Weights of a small GPT-style language model, trained from scratch on English Wikipedia: a variant of Adam for these matrices.
MLP neurons of a small language model. Each row is named by its layer, matrix (gate and up: input weights; down: output weights) and neuron, and shows model dimensions 304-367. Each number is 50 + 15 x the weight over its row's rms, rounded and kept within 0 to 99. A neuron's up and down rows have the sign that makes its largest values positive.
After each neuron's rows, "fires on" lists the tokens most often at its 100 highest values on Wikipedia text that the model never trained on.

L9.gate426:41 50 32 29 66 47 66 30 21 43 61 19 58 48 49 69 52 59 59 44 55 74 54 70 41 19 65 26 56 72 49 47 66 39 42 71 44 32 46 47 35 86 45 41 57 55 23 38 53 42 43 51 63 54 57 68 40 63 48 66 68 43 54 57
L9.up426:40 32 57 52 40 51 38 22 36 73 25 55 58 64 72 70 27 45 81 53 51 33 45 36 74 55 59 45 86 72 75 56 42 65 58 28 39 67 41 81 48 57 56 44 46 37 37 45 64 49 44 81 53 56 70 61 73 44 45 78 44 57 58 27
L9.down426:65 57 55 49 42 44 54 38 45 53 57 49 88 49 77 42 42 69 57 39 35 33 66 51 67 50 46 19 63 57 54 48 82 38 33 47 46 33 59 68 59 64 43 32 56 21 52 63 28 40 56 56 64 39 54 70 59 50 84 62 55 51 27 48
fires on: "\n", "===", " =", " ===", ".", "===="

L2.gate10:51 30 35 49 60 50 58 31 46 42 62 55 38 54 49 48 44 40 56 38 56 52 62 68 22 44 46 22 64 65 32 34 69 24 51 59 47 53 63 18 70 81 45 83 37 41 21 17 55 53 33 59 67 61 44 50 68 65 35 27 66 42 79 28
L2.up10:44 47 63 24 76 48 27 37 37 37 54 51 57 38 72 86 50 54 70 61 22 51 68 62 35 46 58 16 55 21 57 48 67 58 71 45 36 69 68 49 50 95 43 34 27 44 36 32 40 57 40 45 41 41 66 35 73 64 40 54 57 47 29 42
L2.down10:47 42 40 47 64 41 77 62 50 34 58 42 68 36 76 33 46 60 55 54 52 56 51 51 33 67 59 57 46 45 52 45 65 57 61 34 52 58 63 58 53 53 19 69 32 58 50 58 61 48 31 43 43 47 51 47 69 61 36 36 33 56 38 47
fires on: "\n", "==", "===", " those", " =="

L6.gate713:46 56 59 47 38 69 61 29 49 64 54 74 57 76 53 32 18 67 61 49 48 56 56 39 58 23 36 29 19 55 66 42 50 65 31 39 53 71 38 53 40 48 07 45 22 13 37 73 43 44 52 55 45 48 42 43 81 67 62 56 26 58 35 55
L6.up713:54 47 31 34 59 69 40 34 58 61 31 27 64 46 28 59 70 80 57 45 72 48 55 60 53 51 56 55 62 43 49 53 53 49 27 29 56 39 81 61 37 66 73 28 45 70 49 43 18 54 22 61 38 69 68 68 36 33 56 19 36 43 49 78
L6.down713:52 57 49 59 44 52 30 78 70 16 73 86 52 37 30 53 45 27 49 57 47 61 53 66 50 33 77 65 52 47 58 46 61 50 56 46 25 47 44 46 54 31 41 74 72 41 52 73 52 71 52 50 10 59 48 45 48 71 99 47 36 76 56 12
fires on: " and", "'", " told", " tell", " from", " of"

L2.gate882:69 48 51 51 51 54 24 39 64 48 47 59 31 14 40 60 47 17 46 33 53 45 59 37 40 33 65 19 44 31 33 26 46 54 52 45 45 27 65 61 52 72 65 41 27 48 37 60 34 36 43 54 60 49 56 48 39 18 20 55 51 87 69 36
L2.up882:41 52 61 56 57 42 56 15 42 24 63 54 43 41 48 68 36 34 47 38 66 48 39 40 61 35 48 66 62 39 46 72 36 79 25 48 71 79 43 32 56 47 53 50 19 25 37 64 44 42 54 33 41 43 28 57 34 47 55 54 71 66 56 47
L2.down882:57 60 52 54 33 38 37 54 67 55 49 52 23 75 40 64 59 33 49 31 71 31 62 44 68 90 54 57 61 61 54 61 40 40 29 23 40 52 51 57 49 21 55 45 36 35 40 52 61 29 65 48 48 36 46 62 15 47 26 75 42 61 49 55
fires on: "\n", "-"

L10.gate914:32 71 42 40 22 28 58 71 43 45 37 92 53 33 31 57 72 54 53 39 45 63 44 48 68 52 55 53 68 45 36 46 31 32 57 48 66 36 41 51 67 71 44 68 38 26 28 48 45 43 45 40 37 38 28 58 60 40 44 29 56 38 65 64
L10.up914:09 52 52 46 55 41 70 71 17 61 29 31 31 61 44 52 43 40 24 73 65 60 44 77 79 50 45 43 60 56 62 52 47 29 51 59 25 93 45 49 49 55 48 56 50 58 42 65 15 43 45 63 43 50 42 64 23 48 66 55 64 59 41 53
L10.down914:50 38 83 79 36 19 56 62 79 56 70 58 47 46 66 32 61 49 07 40 57 48 24 59 61 37 50 68 64 29 63 53 33 48 57 53 64 48 55 20 62 82 63 47 44 44 56 52 24 29 63 45 60 30 63 55 49 36 50 60 35 40 51 44
fires on: " to", " would", " had", " did", " It"

L6.gate92:51 26 37 40 45 40 50 30 87 61 73 51 69 55 34 18 62 57 36 44 60 70 44 69 60 38 54 18 40 37 63 41 40 40 43 69 82 75 41 44 39 36 53 39 51 44 39 56 50 44 43 65 33 59 63 47 47 40 35 55 46 28 48 36
L6.up92:64 43 33 45 75 28 85 48 75 75 46 41 31 65 48 46 26 54 57 62 58 42 45 54 56 44 55 33 91 27 45 31 39 53 45 53 47 38 36 59 51 48 62 44 44 55 60 45 50 70 00 74 56 65 41 69 53 41 45 79 23 48 45 69
L6.down92:59 85 42 48 49 40 56 48 57 35 15 51 59 53 60 37 81 43 66 64 55 28 45 65 57 35 51 70 68 48 38 29 38 39 66 15 46 49 62 54 60 49 37 63 44 62 39 54 43 43 45 41 74 49 70 33 52 49 99 84 39 67 65 43
fires on: " ", " and"

L10.gate618:45 43 63 49 19 55 55 40 48 55 43 28 45 46 49 54 67 46 37 33 73 40 76 35 42 62 44 59 43 60 62 41 45 47 57 56 39 41 56 44 76 33 50 40 75 39 65 38 51 57 43 76 40 55 74 83 45 64 45 34 93 61 53 55
L10.up618:41 50 61 22 14 48 41 60 67 51 49 57 87 52 34 52 50 41 51 50 49 48 49 34 42 33 34 42 45 50 42 43 54 64 49 88 59 44 32 10 54 68 43 62 38 69 27 69 56 56 44 36 54 48 86 36 44 52 54 36 56 47 59 50
L10.down618:58 60 36 41 30 77 68 37 55 33 42 50 61 29 50 49 47 41 52 66 10 66 34 33 56 65 39 53 71 43 28 25 56 31 76 41 58 60 35 37 58 30 51 50 78 47 25 64 44 39 22 59 33 62 53 42 40 40 99 59 79 32 62 33
fires on: " |", " the", "|", " to"

L5.gate142:44 62 57 42 54 47 70 68 37 30 52 39 92 69 43 43 32 49 38 38 44 35 37 69 64 38 31 45 14 66 57 58 60 38 24 70 56 73 38 57 43 86 44 46 51 36 32 78 52 59 61 38 48 66 70 62 71 50 55 60 38 45 65 30
L5.up142:57 68 43 38 39 52 56 43 46 66 58 27 27 40 36 41 76 38 25 32 33 53 59 54 71 25 35 26 48 23 67 41 31 40 54 61 64 47 25 50 45 72 59 61 28 78 48 43 60 68 64 70 61 56 46 18 56 45 62 53 48 60 60 45
L5.down142:40 30 58 35 65 49 82 71 74 55 57 53 55 62 32 45 47 41 52 54 48 26 59 61 58 68 37 57 74 59 54 52 75 42 44 36 58 56 60 52 35 53 41 43 59 63 53 64 52 65 34 73 60 74 51 37 51 74 99 56 55 56 60 42
fires on: " and", " to"

L2.gate899:54 39 51 49 47 80 59 48 47 48 38 77 36 72 62 38 36 38 85 69 48 30 72 74 41 47 41 49 41 51 61 50 76 63 46 49 32 46 36 36 76 84 71 79 46 48 33 78 55 61 47 56 49 21 42 39 70 50 58 45 58 39 56 36
L2.up899:28 39 52 50 45 80 34 77 59 55 30 27 53 43 46 49 47 33 15 54 68 40 72 67 55 60 41 87 82 62 62 36 59 59 46 54 50 51 42 50 66 29 62 32 49 65 37 59 41 84 60 60 17 46 70 70 45 65 43 65 65 67 49 34
L2.down899:47 38 57 49 29 27 38 54 82 36 52 48 36 34 55 44 46 32 31 55 59 50 48 51 54 35 48 62 36 80 44 52 63 36 65 41 69 33 37 46 73 46 47 53 54 38 44 48 80 80 37 61 82 52 39 45 31 48 21 53 51 47 65 24
fires on: "\n", ",", "Species"

L6.gate957:83 59 42 25 59 70 36 63 42 56 33 25 50 76 44 64 43 51 60 33 55 51 65 51 57 21 50 47 47 41 25 40 30 53 55 72 64 43 72 68 60 31 25 59 41 27 50 44 69 41 64 64 52 63 52 59 50 35 24 46 68 32 47 43
L6.up957:72 13 58 82 37 58 39 67 42 57 63 34 16 37 45 11 55 44 36 37 67 61 36 44 32 60 58 52 33 74 55 46 39 80 44 61 60 64 41 30 75 49 45 22 48 18 61 60 38 64 39 54 87 48 61 86 75 56 47 47 65 23 55 30
L6.down957:43 32 69 67 19 31 47 54 59 33 47 62 14 49 67 10 63 38 57 55 30 59 40 68 32 47 57 74 53 40 44 45 51 41 38 53 53 20 51 55 45 58 73 41 38 44 62 47 53 56 44 45 89 60 65 48 40 51 56 49 29 75 36 83
fires on: " and", " as", ",", " to", " or", " the"

L8.gate492:55 67 25 53 54 74 48 63 99 58 50 53 29 60 29 56 36 38 47 58 18 57 63 74 28 27 44 42 48 60 38 50 62 52 47 26 77 08 59 52 61 72 45 69 41 64 19 57 46 27 59 51 22 25 57 49 36 46 23 74 28 66 48 51
L8.up492:48 35 53 46 38 78 38 47 32 53 44 11 52 46 56 28 37 63 41 60 72 27 60 33 42 43 50 62 40 63 25 43 50 61 36 52 51 72 47 38 30 33 41 74 63 57 69 74 55 48 44 58 20 37 49 49 43 59 49 44 56 33 40 39
L8.down492:75 36 71 64 39 41 49 42 62 37 28 54 18 54 52 07 64 41 34 53 37 36 53 62 44 56 62 37 63 56 41 63 71 38 32 40 30 31 36 50 54 36 52 36 45 47 73 63 51 28 51 70 41 68 40 62 45 66 42 46 48 58 46 68
fires on: "\n", " the"

L6.gate238:65 40 39 68 47 33 48 33 42 41 41 60 56 44 38 51 48 41 72 49 52 68 64 46 61 58 62 52 48 44 54 41 30 57 55 56 37 45 63 51 06 58 42 71 35 56 47 54 32 50 29 60 60 52 45 44 68 36 39 47 55 42 63 47
L6.up238:23 35 55 54 63 20 86 69 52 60 46 68 35 51 51 65 43 61 35 45 11 56 70 28 26 26 48 26 48 49 64 46 19 26 37 56 61 50 71 40 32 46 39 76 51 46 26 44 55 47 42 53 56 29 35 46 54 80 38 54 52 48 50 55
L6.down238:38 50 60 52 56 48 70 47 32 54 56 64 80 31 41 40 44 35 54 53 31 52 35 35 55 48 76 30 32 43 57 30 40 51 67 48 57 05 69 67 29 51 76 53 50 33 34 50 29 54 40 27 56 33 40 49 49 48 03 86 52 37 28 42
fires on: " 1", " |", " 2", " 17", " 12", " 4"

L8.gate517:83 34 53 45 35 64 58 60 46 57 55 42 54 73 42 57 32 00 62 52 29 64 42 57 56 58 57 46 36 61 26 44 43 54 20 87 49 38 52 42 08 80 54 39 60 59 53 40 40 38 55 51 43 57 47 61 47 69 20 25 54 62 49 50
L8.up517:57 63 43 55 45 21 77 37 55 30 48 60 46 64 31 91 56 58 28 33 37 41 36 45 45 55 33 46 62 81 41 43 36 63 53 45 41 75 59 54 45 42 23 74 62 42 38 40 54 46 45 31 49 75 27 29 70 59 52 45 44 80 68 70
L8.down517:75 50 69 62 27 62 70 59 61 70 52 55 42 55 30 87 24 49 48 58 45 47 36 59 60 37 37 72 46 47 57 60 79 43 39 61 35 40 70 61 47 52 57 44 32 32 17 37 40 36 28 66 26 57 27 45 51 56 44 54 31 51 75 39
fires on: " |", "-", " 1", " 3"

L9.gate142:53 71 43 54 53 55 43 44 57 48 49 47 50 77 22 50 42 53 49 55 62 70 61 88 55 47 65 38 46 32 70 25 47 52 36 52 40 44 56 70 58 34 66 59 55 47 38 56 32 47 33 50 41 61 49 58 44 26 77 57 77 29 50 48
L9.up142:42 46 24 58 52 47 73 49 53 51 54 64 99 37 37 58 61 30 38 58 69 47 29 70 42 57 65 58 63 64 65 35 55 55 12 39 34 87 55 55 45 47 09 73 49 58 36 78 36 45 56 51 62 73 56 56 59 43 72 58 45 54 31 36
L9.down142:52 67 60 43 54 39 38 70 43 49 41 46 27 67 57 50 41 52 37 57 50 52 42 47 41 48 48 33 53 59 42 65 48 47 55 37 45 43 62 58 58 30 62 44 40 41 46 41 61 51 40 51 29 55 63 40 62 59 99 44 66 40 42 45
fires on: " and", " with", " of", " by", " from", ","

L8.gate758:71 41 66 42 37 49 67 59 68 73 48 30 43 51 59 74 71 60 31 50 55 07 43 33 48 29 50 64 56 60 52 66 50 15 16 60 30 50 44 44 40 51 32 45 49 36 47 54 71 18 75 51 44 84 63 86 33 40 48 72 55 39 80 64
L8.up758:55 46 38 30 48 48 63 33 35 34 46 23 65 67 30 46 37 47 33 49 56 55 49 44 34 57 49 52 37 56 39 50 35 21 41 58 63 45 67 67 34 40 65 41 51 62 51 83 66 45 40 51 62 62 50 65 53 60 59 66 69 65 65 34
L8.down758:62 48 51 35 41 61 47 22 63 57 35 21 46 53 64 62 45 59 69 53 25 71 59 61 52 43 36 62 53 55 59 28 62 64 61 44 59 53 42 69 44 41 35 29 57 42 48 77 45 46 43 28 48 54 28 32 50 29 84 68 58 72 57 38
fires on: " to", " and", " he", " then", " from", " the"